Weights of a small GPT-style language model, trained from scratch on English Wikipedia: tied embeddings, a variant of Muon for these matrices.
MLP neurons of a small language model. Each row is named by its layer, matrix (up: input weights) and neuron, and shows model dimensions 757-884. Each number is 500 + 50 x the weight over its row's rms, rounded and kept within 0 to 999. Numbers have three digits each.
A block is one neuron, or neurons of one layer that tend to fire together. Before each block is what it responds to, as a language model described it from the Wikipedia text at the highest values.

Before a named person. Fires on the word just before a person's name, mostly prepositions or colons after relation words, as in married to, directed by, colleague, brother of.
L3.up416:418543555470462488593542535470553505440688453510478442512467620600447469499414489487557475588422432480450513561486599492563532458510496461449505535461504523474549491462514534418503480513514534518586358560489548547481496457454530546474573525616539506488616587520508515489519465566564593512426471479504501522536502520572489578461536474471556393452530460434470443469421574414575615480533
L3.up599:489509493505456538599520490487464448536498440495602428475470489430573494434608572527533458573520396471566411509494512445542542495547590506485496612448500428450523534485518517440554511525567502445508451562440493527420495480509485517477469419628474495577517585581527524506556533458507527531536497530501461506484515575543549510492540546423509468513555441439536631453471517452514530490472
L3.up1379:463498444539580471528481476494505485404511442455507487536473561509492437538338505527510445596484513514539452483441508423500466521496519478440572438507515485328471510493461548450538525509562529394418445490526541629551508501393512465534541466574526443446475571619445482503490467519577496378469483533410547554553509500569490591482590502536484492523458444499445551443501628470530566434540
L3.up2187:527489512545498466511497485503526552523491558461503452476483523545610482565489619543553551580460468526470416481371547512443514627526526484482627542390525578514467469437458579555469475496483556415498426564522499501483516498484534511518563496422538510496521591612477503439448420445417436447538515481457572514535467516511498464501514446503493449470537540421534444529521478395574475497530

Space before year. The space or opening parenthesis just before a four-digit year, after months, "in", commas, "to", or table pipes, e.g. "May 1, 1989", "| 2008".
L6.up645:556446513505572470487491585496456588523502532530566456479491468508465475599445457587480527542558459490496464561590467533471438534544543377489568499556468561600511510524583441499501521595468516515496444600407493533495470502423459505481561488508512587481566511477532502382475549458422484588577466514518568578432501445517504562578438441452525488534532552516542539533538557479503531474531
L6.up650:435504456480533554559557441458528582530460486457576519609457514545549528511420616557515449502440526528585506502532399482494418494498404458516497516451484512527511490495579493504490539560529496523528545494425526506506502409478657496519504522480512462468571586517565533553546525544543440564532453448470587444467390485511515411481569577559416520513543556523525589501522534574502471518532
L6.up2165:564496539515426469519453540501469540494509461472580539546487494613447499589421560621515504558525521505515470518563507474582456496471525503538582498523494504547439513473522504549534541566529529472456494537377532490501507470439548432457522502580539533487474498478470520456478514589549494534455471470519527476408479440477504516509472585575512609486479508505557542490517462477497403572504
L6.up2638:558535515471505509510527466521498540480508498427486502587582474491514572528421509510502424465522523506489454469512408577587489490535517429503583515500541606553518513498541525554567423495511517470431520480384502515481393506442542464451555518574481484427515448532469581475477551560568512539508499452524420469394486459489497483490494583522396590534484478489520569509489553499512458561471

Year-start token before dates. The space or first digits (19, 20, 18) beginning a year after in, since, until, or of, e.g. "in 1927", "Since 2003", "until 1932".
L2.up1036:473515438234489548415594475480445515473517580538457495445454581449600410542533393562432505501472454512467511515512531425555456469488557527567561474491500574542527470485451511498480521414453519582522477416472476576481552466459524519503462506357478538440580582444465526537538558624506583546497536438396466607468477494509523453572488594525416431450583483484544427508418544476467490434511

Before a person's name. The token just before a person's full name, such as a role word (publisher, vocalist), by, as, a comma, or a colon or table pipe.
L6.up110:452533477495542448477411481555424436498531420588617532509477613454425407569389446497487527467502470591535531545489481511552454471601549441525502504429566356441471472507433604524442538417444493502470536451561441514464462492511505480440456444551418489464534522547507435490575535482497505426455471525482540481474489457455580507470462429555547500460521481431533443546627502476506608512413
L6.up1154:458487483590497558468524579549505498537582511538622528567490555502476500559374535542508509558534592523529382443486509480449505458613521453511583511473434551447434484522443465442595486521426475460446515528479572490407552516492542556494419541619500366487623410420462495485526521490444474614479510385456498498501564520497426575575470489547528564466510484508488449471584578496483546543493
L6.up1429:469514535583493477549540418523475483507400467552718513611461595482490541473486489452536407523563509529571516391447526481520496465484483425514559471507419489468439515547437565442526482481434543524473476475474457561397429539437486487476513484610485463502633460483510375531558590470493481455468564584487497502541517526550500412544511461524467546484514400414470503473590547541579476584460
L6.up3477:518475504539479493568573467551512420543638520562590599448390580475549452584514552429496545549450508533523552499505478431552424534466532438529481482383561468523503497502442467533497458514546411520446472468589526445482553490522532601458532464560422477413586431490591478427559433400417495535551465516561501486474483447494518556492454513510508449522539462428497441546580587494454524562536

Word just before a named party. Prepositions and relational verbs directly before a named person or group, such as by, of, married, born to, starring, against.
L2.up2111:428617513486532551523525411369484459528547447486477473436483582436526462525471446519469410456537484575583475496460457577518531521502530446551495440483466500466515550555458460448544520494454545486546443483518415577529417556473510489406514430517552588523451460434558384520559513516549456509511494529357409513436505504454634539563466368542528496435545451558606511479543525433508479461521

Year-number onset. The space token just before a year number, after "in", "In", a month name, or a date comma, as in "in 1969" or "March 10, 1882".
L3.up268:466479438539497551506538477533447513640520522562536591508443542526418427470544460487408479479484542587590522512449436428509479485443536492474606494489587533546552564535571462496520495491536532599449454546512486551506458398555578480539446491444552470367520474392556520514450441507541516531533503504555589530444479492491484544518491528530464475505482472504512579502479556495498503468497
L3.up740:560553563489424540522467469532546515521444571546529603511490450516536704466539610508480522440470394568500450435445544445443554445543538482539609414395448532509456480528607484485574547469528573578452477503504581489512558504435492522494414489519635554451435576519477488491520504548544508548498453512534486500480524495460531515499415580440562605482525471475466519544517476579519427508531
L3.up2649:491491491480479425445472505531486518523580561497488490515401483534531409494584506522433558531492428493418508471460426526483524429616457496495558499553569473498580473504579520486549500489535498543444557516405449452437437442464478471462467479377488473445438506479439555470589492458480486517521478504469484508470508500553478556444530517525556470488578546487395550473538605496546464493550
L3.up2788:633468484387541498498437452532563571550539554416582538526576604492482476509453441500543468533484515486514442616492500443492530416566547486570558536481480624495516518517365486462479529541542511404434452542520446553458508498457520540445460529515582542470418473475503525446534550473474580609489512449507568580424483465550453564572453532451500496506536464571538460467428513444443407450544